MLP neurons of a small language model. Each row is named by its layer, matrix (gate and up: input weights) and neuron, and shows model dimensions 128-255. Each number is 500 + 50 x the weight over its row's rms, rounded and kept within 0 to 999. Numbers have three digits each. A neuron's up and down rows have the sign that makes its largest values positive.
A block is one neuron, or neurons of one layer that tend to fire together. After each block is what it responds to, as a language model described it from the Wikipedia text at the highest values.

L4.gate143:513477499469570412478482525482484461365534461562577444506485502579474528629517496382399452390533506443582467505483462544487513482440439428429534503517541460466364544397472579504528471547414467548484542462561401373539554507520538556444501455555534501439512567533425541528515426447509517572541469473466427516602505470560514413543525481425494552496529495467509542502509532619421450440558
L4.up143:464506424465417462468500453540415621548424569430496526593557434552501485477490578479438440482512526502550469558549532417501492543522547468535523428584554407433499545476495523513463573459513556460503553522442454532497507391351552602498524543503555520538437569456501459512394397458581390499514536519485478509505561488485486510580484494480481341582512430515598525519525560433580450502446
L4.gate293:501474516420456445423486477448403509430496560553621433562458497498514547480539419484522509532567499528478502615455426481522446530514529529537361502530541433438553495517552510482504554531502601509488528399443578416503576512473519438600531554443558463490501504501521516412500510510408476546603496604474454521504482453504532437521463512414447467474486481467454472489466571489470541531495
L4.up293:555572545495587472445493546498555506525464419487496495547555452468484555499471364485489480554522467563516539508507481424444489462456465577471565574418467502489428534543521556504410523596633460510452542472464530528538487533498662552405519469561500419607495584506592546473433421510568449476516547450502493562517463428545535479521480390384482440529530446491549533496502476508461434502435
L4.gate411:507498576519533390493479469510510483438502570524539489449514487437454499574542510446480384479481513524550516502537489431402524560522538560526498468555532469511483457492476511484543551507453513470520514482430554512528469431436552584420548526603555496532478484536514481595414481533481502566488422504394451462567542535508433491465429502516457427567539461490502478522551547518469460562490
L4.up411:497402629566463492473496571477523530592481567516494523552508552577547533526579523492581424392558561486593554429582471525466469512512509565497594516455487408455431519405560484533512495551369467512465565486483413443457450415503526502412492489464528442538506594539493493616436472520513582486565530556495450503530486588552424475463414505441479485448430522465547479471485534455468543488544
L4.gate495:555528527527480574536479402494461508494502407482463398552429546482436544511549412496497600402482528457585489413475532502452478548540522438506430537506512482479447518519478621503537584492469570406491518497592512571469412524558577541420573605611490484561499518499556473556494458514564426458522470497451444414510451486494461542418581481444523429504513468502543536411469459504529581478568
L4.up495:461467513474523450466502516577477537487519578399490430534512561515483484436524498526443619511496475443529516449483512489373447442535501549469397547551464463497576451494461481475416537503556546548460570553507540426486541401496538555525592409547540443501432534567590517582619502558512490486554458509490461499482467524542462453550513436503451433514483513551553575565421528482428438455489
Description: Words that open a relative or purpose clause right after a noun phrase, often following a comma, such as which, who, that, to.

L7.gate425:540536480579534455474486473502456516475539493552502571506487538488436483533595443469500490564468505526441572492563526589374421505533500531535423496534503462554520476482527546621480464496483582476503574425517421514529409478529561511562512583528470495465472448581597480492501495447496497565489428571435479557420585523498541530521598468500496496550521470494557474532438563520505471549494
L7.up425:521545497470487481484497553480442549526558517393539461467542440486552427535503553563467570505472479406467513460577540581476442499614555608559542436501527441491426568434529491467489535604616441447468474439477519550481612441438466495372517539443556462521512524552423497562530479558471575594524644467399549529475515617550507520460551516467565512579581503534481433440497522549515534495529
Description: Adverbs, ly-endings and auxiliaries between a subject or auxiliary and the main verb, often passive, e.g. purposefully, then, be.

L4.gate191:542521507620468451579480493544503416482403430641428449583426575517481555471537549401468485413476494486515456468504515524564520498484589519491502538531538467510409426530542545528483470444522448508444524440554498520594497518475446528456564492528462527505526469467535479520493552481428500409538477511521468414587431453456485456481544484557466473554518595419502528497634452405489477543539
L4.up191:508508504558494427526497445518492387475496512499421456519460518513447446456458480442479539479534502533473564413505523539552525606466389465423456446384496487555462389445425534556552452580439434430579484477515531592531447483427506497480569512417558559477512491623548482497463578506418521537456436505607575529581505526451517534518538479517512485579497520452629547431412443500513524516519
L4.gate260:442531547492591467467495513460450524445491498485533549460515423480567599489528552473466467535511495477509464547500475441493483510536507435519495470450555478431555521457522397570565470517470531621404435445503476534550497498408554527536476522511484512433477482433550476563473473403428494487425530544412599525453459546577561507459550504409532392570464465467518482540557565553517584580561
L4.up260:523493501573523485489493527465541562534517496589545529415492558470477485513547580503492534420548397563441557390487467477464474506512484510442374404512499523518551474591468421534445457521533514494471590435493545543499484600522496587476505502474473579543535397536507474477503486494457387441402480581476497485521511478545547573430590504499589475521517484429589454504540528503484411417518
L4.gate267:476617480628590471542483454502447584507512479567482547457434493528496442511487424474502445571511430472525562494453540529530459522539518419513398455549516553408468443530531488545548501414449561509460574517586537512464516518520532595447576503430467479503517550477440461482480517489523491569520500613454574454565531492434490443453532515527491501574525447514474508536481479537467534531484
L4.up267:530450486518465495537501528505467423546458486491444619422544525627431461553457537547522487498421478507522502430436450474432512545559490572510427477524376467422533475496520523468586490522526461388494495444478443468466479446512395473481537609558549385507482543502425453504520401633551527449445629516465581447483450423536522522503457477479577487502423490460524541616515470436438538578533
L4.gate569:396476554551458544428479482418482431409437515529466489564525463560541406591512547577451576500500470502564541450530533504410562501467412472484519480483458496527401488500459457612539562499433508517546507398425460532561471622426491435537525547487498430477516436582496502541585520470501534474513500566521527556495619423530542513436548588517569485475546443476499451482484473415465536595531
L4.up569:536507529555529493463500447470402535528459549393579555448471433531515517447509581492522476455555481438470465434462448564513438566479475436565488409577584577530458527488493524533495521450491559522488490457438411494521474483493564481504431529474490499446547514517518672538487471506431541442589431556547485480532474499519514529490628535529463402546526506452586548485527499473494644482422
Description: Infinitive "to" after had, difficult, trying, first, able, as in had to attend, first to fly; also last pieces of place names (Libya, Punjab, United States).

L5.gate27:457484467507537557478480522519537516474539505518546480499587544473432548449512451406567578428555478497668574570514539542359516478538457507564383503460545585504440569436476533488473534538553493411490435427483417508520438489439489544484512586486539501464550558571458466462469551574468542512464508535501451498388553518482496410512591520459500461466469575519505470481601412428463488524529
L5.up27:508456571480478469547506508463583511548496595471513523550503534504380492500562519475468509595420476462447519525527483541506406462606554445565419434487507558489423532454456514466430532580454521563465363488504472498510526525589542532576516493515541481578511463634595464490483426547486488523519494509544534422532548466442485354534446478492596557443482574529539507527531465447463507436550
L5.gate88:527561520440430533466486500525399474515547534605479481452461552513520472497513598502618418417505490470523563518468525523462486471481489589580485463457522635506513505428486524471384515575615589415591434494450539499519587553490555484579496547473490519436537479571544429440445432448487495548532466551437496612446597472508524494482444592536398467557523488491381482515502479500407428456474
L5.up88:490483517528553470468496480493450507594516651530550528568530539502461523499468618509534565465533471507510478512450458553438429573592533511514459490400466483493561425503482490461540480548524483505471544572689559513523450524517412459519538510466419503508583525415391598606453533467470492495383451395497589474575486484486498509548500561497548518462444555452507535570481518507632511526486
L5.gate161:454483392579454551551485469490422436535519536545461605479460502492532480444558473482508543535512521504446469507579487387455497490428515393495471437598499509548532541568529570499419450509484560567503439486458459582572392552511491592515451528566487609539557416456508611545377530415477559553511486541558491551503448480531534525553541491493529426539529566494484466490493535540473505495534
L5.up161:509482492597521579504510474466499549411532600505490446565445593455568459499498452504557427463494546488524415471549472545547473506485499486518534508498505419492510527502549475442469505588625455517491519524466445487518565556476435523477520509493491552527505486426559416415428499512509509531543564504475497530546567415484501438523504486441456604542416587460426528495477558459520525468603
L5.gate207:459508468558448490514496576500535496524505452570573491546462552449455449554538416489471503492445503457519549502628468459580418437480577570521439521485488566449413429495537637489523409528465442522477377431525579452579503482488481472512497522493482501524471469516562513526463517493521504487483501527444532456521556568525457535403531533486482465500479528396441554513564495498534451449459
L5.up207:443560549480546529462502467566510520597445456530486445615451523481512420516532513440511472527558487526497448476522511524533440473585510565468541586408501546534472465574540444551469460391506457527512461518565595494510516486434484547562545431504431481587448438559512603448519484548510542562475510475549599400519510551458464410466518501487578606519516477554454477523491370554603490536438
L5.gate209:572516466433408484527483460425506447572511468558454462522547418472484511549568450496521501470377455567534554487521495496535555545434448376444505387458586500488480608485510443524477466497469570424456514511576409510586492447432557592543487507527496553577467552463503612542429496493496488544509586467469516451534515501494619489447550491515443572575503570458481528458492525503579546559507
L5.up209:501451531449521451515498479508504545535554512568534449518569517515541400539582495543555477424473504440530467571471513353488471508537434481497549504517463383430444503499572500508524396548547413539454537485480443561508553443495617343559418471513517504470502532534466554521509463567518358513421511495507447559455543551527501470503502565488454534526512472587430515511421534460559509465473
L5.gate226:485533489502455520450487503411463461420495473518422526653498557558574468490518564469542484465462473557509513493542501524497487580547487571531572484384470498604520535464493486502545465459614567400580552501458467564507475389497491472450611456448470479544510562557510466588561523453507517521475493530481507503407561509530477543491499609500523510491532423459549486548376557492426432418490
L5.up226:606610416550473428507505507628602520521584494491402517530496549545537478489559514578404518471462506519462466542573506541486532543523462437495510483551534543526486504568508499438463461518464471541486543556494388524511533411495487449505566439463499571557502536517518415551486544496488469515451567505492534506431551515508442522503539582489547525434446466467419553528527428459466401474576
L5.gate233:456479511492573510555482442518524509457439445669467490490461547435494456500505502465556527441418533411482516479583467493417519518528402524487462433487475591523454473545566418466527448528492505411412551483588592503497436617479476459578505418478494498488506520521435513484461446582472585456573491496523559535528565514498491480507548425547473523539527544474528463523462486447465567543476
L5.up233:535550525502476398507505534475479509527435513477503447607533469515479535500522624499487520385544492596560494529491607509522516560495455498485473460549496544514476438541506487498439482589622518440479470424476526474477547601556466602536440529527520444523561513453450555513606432468456514512476511526448498507499580473530438519513497513508473503572556524508436513603464480522512475436502
L5.gate258:421499576567483509473480483493437512555487445547514570559507558452472460542569446479551480497515495464491476444523450544478451441556414454472526501498451545529518475508520477514591555587363400481601479471581515590583550553521496537479633486479427551421509502536567560521596541530576581505516452486508548473502557491446481450479434507527441425639487463470518438427516464534487575465517
L5.up258:415468536476446479475510489536569511514431428434465413572557516418421551523490581559399449476540526485544561515425515525477532458552447537566512458564500461468472442490500479523450530453525444479552439481567540539439516468478454504458537550514541565485440542477503483538592522532478521474505488530477521576444513587573519424490383467519521404476455532536587473531443420394560416545452
L5.gate267:542609463649472480490488565502433589472495457460563425560526508444520505519523544494445498484429448489554564484524571643496569572503464497494498543530485465500455438551471522533573455530585432430438468403497556448546426505527462485573505591450423533599527464491595483527435507342570507552531429450467574548457545545478514449512442542612520479479474573529601543481574473476438483501525
L5.up267:585484486442576527546498506476521539523482518531436530463521402523508486545513467505574568464548487556503555565488484505471588466472498389484528483516467592399531414570506475368452521520514517464531547542671414438469532474376453434463550492526435524485497619509465486535473541442437508539442538505401500479520533420465460466542521522465506488494531556429475515441448436488467458619596
L5.gate285:596603574475518534529479440427349426459503509523466525464455549531530617496477519453548545515542472596499507524500462584623428377502531505471505512405477571573417499542540408510447545460449469447563550505553482455529550484541511452550523493489480534424403545486530458505550489443430481562531489422507505453575457519467587463523489458448453533624534534438473390556489413448403524501532
L5.up285:537503509490517472588499522476483425576490473510532509547478482524430507529547449471531509496511518515478494509572460418455514506529450572501462526480650506476475524535500459534503470490493515537600557504509461407504481540543520469503473550594538581512484583558459528530442532620495552477446484470529465452459575549549490577478506455469563492530428570488529500395516500502532488468486
L5.gate359:404539468477484519460476452466507503457475432584429432554537502554432489524609522494461513482642484553606525508531486523427586463493568498501491654491490586476475464613524443464535545529538503537503472533458453543510558458492403445497544548448493412482505543557467561483480543446459556490552527445464471522513528463563533557551471608529450485435520553434466517480508451481442420551444
L5.up359:512531413645523465565504558438461500597512430571503518468591429457498409419507544476483481452528405428491498421500485535511492479489493553519494584515559490517534455485488537468566495524444502436502573447553470510494382464654453499518493500447500553457556450538469554582454518443379534579511433571507520500469454462486493435518561422609495479489532446488543508482488466481474421514537
L5.gate388:487464569528432510511483581515535532500477435551406592322574555485545471550502497489435482481506482573535464600499466470543499464529449412600484542456511557527469574490440485513488519548534482518447597491462522453437519514446476574455518571532472601492521457561549403524533576542503471489430491548517428583520518611534505480504456542446450457517555571554477433465422429522452518576480
L5.up388:508558440484519470460497430470412496475529448560560598529447461505535471464575502571564557443548484542501405521563500379416480489445488500499562499495538573561539541548539575453472461569464430487565538564601513522463442512484513533524435507550502587488518520486532522451465450472543434568434513502438445484463514522523543484516582488547533475441398541517493506507510394525526462465439
L5.gate402:503471473443490459358487487584498502556586558578434561417432526521521555475528520568516472399504486440439454576501466399477462524527519430540430517508499536481471518373469626535428495436486374446473516518559475521574466516501541537493562482458543581497479449608507488506523441510543519546526509527456543584470507486526531516416483460444532460544582517509516484507488467487444542515547
L5.up402:504398543625460491476502521462549555471485500468543513442596482481561496486483504551524466567450526546554574523527487515484454494407423513527429521546562553561512553540506579433569531496516443512552579553488445463503481446429485456481580480424521489464420436574491467406457542515489598441515519421416425546481447472391445533575487532563502496441506471446462572472526545443453500541541
L5.gate459:550533591611507488572471536503449425458465491517594509471582573544469521522479507499618538391487508560522478512489473481500550402471529542517440505543509504539490465461506525394548428621523543566462471470494474564543560482485523516502578454585518473465439504546545519502483541444426554457507530562502611424506513596536495557643498412518557554504497517466405455427562534512496508491485
L5.up459:522488490524492456616500584483520567466403530512560499500527539503520573451512509497508478455583483549520474538537528549521446492540600459449460453486501555577518517527470471523659457582435533483477444525574583534523537521513581528492629481543548541524441510506437375525459457489540558556482498562551565506500528520370485399544468552510460525542587470524543428461435535458516500459508
L5.gate506:485438466542494594503490498478498509506508474503574493522534499525434449473566546461565430497450419467537521494557519501506482485480543507503570516464508458454417431428504479527593546585519462492523516435550444400494548503535473481468446499520507456489414524469488518521581465455534534531468533525528501497477530600514506582407627497416498518471573561549600424481527534480585517472573
L5.up506:523484452468513423577500448424541566542450500586516582525449520453497480497569500389530501543515523535531476476576452489424360524493475478514473551419472495523526576476471571591547519441488541483446437511520566548554500421506544496504524538499521563420467486484511471530610490405504539451458536552410518577472575525522508581560493491445439472528485463514493507520411480388486511534575
L5.gate565:526446595490525533492482487470471486427518503520380478519522538500427557568621577421579501465464475417550572508455546615542492378444481456453444528430492552502462520442512461405443417503522546532468588532507541504510514508508618521528507570458476543518482489417534502413513470481460567471489539545488519554537517527501480415508463431521520418489546483437485499532415456460492462425485
L5.up565:512551503561528484541489529518429518528446455537507437596490538563518570442463490467514459561505472495482465443592506539470449501598533567480577490528554504445479452539451453455415554475488455545523511470614468456413523470483562543467547453457421421527562613525557454483475491448553534469494537421537532509511601493509489515501486444379545500563421517564523555523428486597596496531443
Description: Fires most on "time" in "at the time" and on "to" after verbs and nouns needing infinitives (continued to, trying to), plus "not" after modals.

L5.gate15:510494539500454438394484591526533467494511519485489547406426464493457548463480500516471501426437435516512559482514488501503479477470517466545419525561480518568504480529499526494588489526538561555490446449426404495494468416496537431529514500662557497448419542416441473473542496499561460486571505529560529397574506546448490533523467470447535475536546424554429481491527537519502512494556
L5.up15:469520500509432384489494498509497449601424516457538550402478497610476503500516449503507479516525476574504401428657492471451460489477508504521606557529424495534515425501599467577521445510406467538589493593482472488476492454527451484433545450530533464467537566513404535445503465500531529536446451538478493502432529447395506563536522553435497432488469475514518504421481485461510536446546
L5.gate96:538473564478513466438485551507498442499533576507472483446596534441493507533487476571431543496455417512490442408579516520559420525462496584477513467500469583476398503534491478525535505441447569439540613501433427529533521525478508523520541509568536486470494512541452547483568427476582501436554454568423478528483474465490520550515437494541460460540504514450418558536488560462475484523509
L5.up96:458537583553509456453497486519433537517576553553433501496513524537542502456507426517455495496573561559613492523529519569519451461492493504533562600481452497569415514513516515437512471473524528513477523512505460566497503475494464486566527467533511577379539572401442592412469425447524554491595434496519445575516516494489564592546466471493543383472489449511401538445426485540567424533399
L5.gate123:490533578430521471461486487526503504389621549429468460421497488607501572447562452553530488459556487510457538486476424536427474548466434550442482490460578597623567573473430479543457514572408521479566515445568459427500447549417534502478556494473512407520496446512515532511492543525556543500493500540342472516542499520403506549464475542475339559537461447473453531492568482480471496601511
L5.up123:593530491508568477455503562436574550490483418457542467456430460466504507465598490501537471455475534621512373509382453472490446548533491486555495532445472521490476465474498497478541522460492454507476407496533528454501538493474460525480517508472462542491462594331378560542454471510590512458458525453503542553483566578597498537583394536398465559460474591575434500425533495547510498566455
L5.gate149:433486541438501480399479449563457547550592589437456562339527487456493532562434453481565464474479608572495494467497459474458469433517380426546535549532449486460482459511527520562445533521324506496527585519507410555528547560522513439441443511570556500521598460515530517479526459545543597506383459557524401496591482589457496533559557523435479436557442548554480481466499520475488514464563
L5.up149:482482562556460444516502528487578452545481504546518449525429477537535458515513554547453425486477529408451522410487494418431538486413508481434443441531525600470555503466498556501509459498502541581544521505394538520451488459453464584510424543516478467498435521483495550479463463483559524545483648638464497523555503525599470478496433482560485435451592534489515427537380457490497557505497
L5.gate172:475515602452536564543480544449458390496525545607478447457522522456416496568517406568485528508458481479486442444458480502554488453500492593563534499530413480502443476476532464490535406578448529502504453535497381533582504512521467569499534567535500523524556431535502626507503500534447525492480598569503501474480511456512445550498572473509454414557455403496403510493567533518434553525423
L5.up172:473516572495536540482497586495532504461567554492435469516476553484437478483426516473447615421502504502503562546521434503548462515455518470491542548490470530506497539536522425583507402549511547490482511537546583550476498513483528499564466512504492456470523482472507456375525548384606470501486459528466510581308522468443498561522521476486475499496472532593569350504493428588525416558530
L5.gate173:465494617459427452477490518498504619515584473454431463507542546485557524458470515524501516531531527517388517471510525532447545478557454561470447467530447533471526476475540546466511501439524495543567625489520432551536524637569558515480566551528431534564489442473542582450562517481546509508512484531452440401520436549490503447538390498564463431536542486392497525461470481477443471456662
L5.up173:532544539509525543477498435568505490543395425416517590631531546537445420495492423464561528453564548519512485509473498506404512538517517450546438444540569474531477392476465485429515562430491536499471498503517421512479486428534596560425518527541550541470422510493519471480428535498478502520482463551557535505498540509470452540445507435417465429518519497533536507438520455567455616438457
L5.gate178:448575558482508564452491516582431527472538563509524544479500595468464515596481432457552548545443520603550426357523548514507438448487479485486471553536500525518386470496492498537514602571447574509489569542487427553585464529449516525479481581520364507526569429485526497427512532459587512443493522584466501488419504607413533525510496568465478426530434532441538548410557483541539477549523
L5.up178:453496490434375464486499610523440480503472453521634597476434440571597506592492424570476582452477438478439538427534494500470535437480471513482489431479514478443520544534510523433488415574401473465472416520488475508480522366472483575447465504475405531500560530531504510539515483561481557542443569463509457586476450505540471528484515494489480453511569559553431518446469498632469541551534
L5.gate237:557579516490515466460465515475536483497493447465461497450505439526569561452488476445664489486512505576542458511572549557582481438547513555493475542539493569577499438545520591448396456373476557505434584469547450526522402520576511561542424465438442526503488500500485489400567443534514504542504467548480439520627429528422462500542475479541460472543446510418415513550563581406603464472483
L5.up237:456465446434475532487506495580415451552496575530520646533450502529518459487521392471569601541496452517522477441576439495467531429555537498509427526525522499586493465426481533439434592482509481516508531487489473593473482560542492474499479562507449563493456549553473544462475465507567505516412430493364479483443448484420502573539366502482515521464456593483531476483555567493561485519574
L5.gate243:511479555522510452467493521498574469483543529475496531451526528500398542495536483516445439492568444416431491502535636468567542438513553495415492445562521487566547468580490487459504494420545514554457520439476534417589392554493516527466474487505495534488516513508536531516574534531475456498527440598540430550619442492472536494404374557486462492528534437431457521446581547477426549482530
L5.up243:507584564510410510509504593467550542394519440500482533486525552475447473537404590424491518487555476481482426440488612440513534426468590590472554482497449503573447566527518497439518465437549562515505433568511512452542503525514465476577594475490534483547476427523499514547499485513416480484554462527536455508524537613470494519504498439458520325478505577565486438484434503452516605486546
L5.gate393:431555518484409519391482488514523379540559553457486541453480556495538562557504505484531544541491525535441506412568425530459472481490422495565599523530491466481490478524494468554587466566507502378441486491542494505495487608456464548427532540519555436461516477491401482506418495530386474413529484567496532450528522522483507579424561523464489520515491465443443553531493499472515526495550
L5.up393:427498535467489477434502552456496418526499557510544406562477524390456449405497564443513474540604528468562523451577487563457435484583535553520501470486481513478499408561471477523430436518529372514503519509526491498475439455457465519451508496509549570601565569532539493522465457499542510552460442488420547433513486487511476553415530505574574400468522480490514513518491527434531510505531
L5.gate421:526488617516482448506484477637549540556590428456470473481489520465425551440465474535504544490502536399531435453404544459439471521486565497494466462518552502425569558535484453510440576532518534439511460431437429403518583588516586636572480575574505604516527494502499572560599413543443503473497462518576451486478566604495528549469500465589457484465561535572481436500505494468554499469429
L5.up421:498448468477457506477501438560504560516483435604469486478399579421366528498473489484538447579538486491584471470440458604529537589523532487460505476491472578480553514614541431456507543558538537489405515516521519462557474498547469577520540524449420479523477552535428585439578550547496523502486541449547469425384512519487402504520546512426609443576605466532503475537474457471477416417505
L5.gate434:538522477524481498454494596478535524567431525475446465457442663523378471527496489595494462487600498542508517478451456502514552515423486464434461392496495507534504534550474523510571426510627492447461517470394431499554592459532523463576456583525601455468476474511448495516551464447571578448568520474423469487438463550568484564443566524445590487571528482534471550426525422444573530515554
L5.up434:510535566431497462496500530556508387577541457445597595553451459580478483442508565470448502447575504623451521449586532425520460555502553529534534516414520545429472429466473526533516518620481492506440452450317469535489496485536562364519451536446469457526491529421509559448548483582400478493571542534494494502537446459493478508530515531504538466548511431593486526461478465546473536420505
L5.gate446:482526568503451472423475426501464492540509531505538409486565557437445488536493447503573511473456498442544427502495523488483501473457477544572404424522469509562473532446513529528531491534464597459455579504460510544507550581453564503542500565489433532483406446573429607524622523537483529541505475578427516577525539491525533573553410469528576464529558459496442446478518634476476375466502
L5.up446:529453505519442504509497551466445536455496572484526534490534487514507431396457503485609460541533546473520552505468573586500556578570496590493587493371466535419498497552552511489437512548505525535544537577497494448533627474488477479453545561505405488412507454576542487434500497456533457465506551547432416535448510533436553580485474480532506445520490554557513420437507465514545508526430
L5.gate497:521595558508517427503488541519504524407510517447486534464502536531444510548535565493501437594480451530482494446471512474554523448489469406507542512502473447515386447567489505464522508489465443509531478538495635456565424439513546486533500537523463445470563606439449548564507483505466553519561427336518511469551501546579497495535505524378547389549514508535544435446536535592492504518508
L5.up497:519512511494477478568507439460502453461581428506499477434531429469515439505395560489573433422544438545481558431482458580548419479453466552536547589349517569572461507430517525512443555472458561467519539451516476497460593421554509523528634521516439486484508404563487563479548561408474477494525475451500496554534520539455443548629523461458518496523486498481490542520477552465644439539497
L5.gate529:458407587472621473456485486483454552408454524489602451448535512519483456560516489505570476497504490453524525476456574628531498418548421456516442555510445519555425446442517581457476524471473524405423477447491527450469446528443495540582600466525488459498465481398446520419501500472518450421532528480493473514601443546535556477488519520437457468560590514565455488622458480463436496576466
L5.up529:518598449561568388585502465518552531412530403459506533464514449476392544527574491486458440506425506516538489404457497461418524463520430517493532515418554445552456511485532495490577464529600521492449521489526536504481474452555555443539449542438457483558544403449537477451446536466510470479455437495466544581508584551527611488621514477508500550449542606412422482503517527509532420486550
L5.gate563:497476543455574541434481476518411436492483485532539578485532569524495570506382482497462510459544421557458470473475548484487531524599443413462403518458577449426416435554489548420560575527494524471552490481518538464527532483517463557560537504461416530394543495604456546490482515450494467515498419509392595477471465439483479609558420449443510514481526513534459443493476597581530473482438
L5.up563:485471510536502463431506538542532572518459474482554515524668545513481502487496487524415507434500508480548515474502507489474466507502391511505369512530472529494470475536467487407570483523449465521443527522536562443499639570456485570522527505417460484500468556549380514523531503451456508541567622558506503512509557523531455509492472440563465496432446492470426518486486622535465444482535
Description: Connective words that open a new clause, mostly relative which, who or that after a noun, plus sentence-initial Shortly, Instead, However.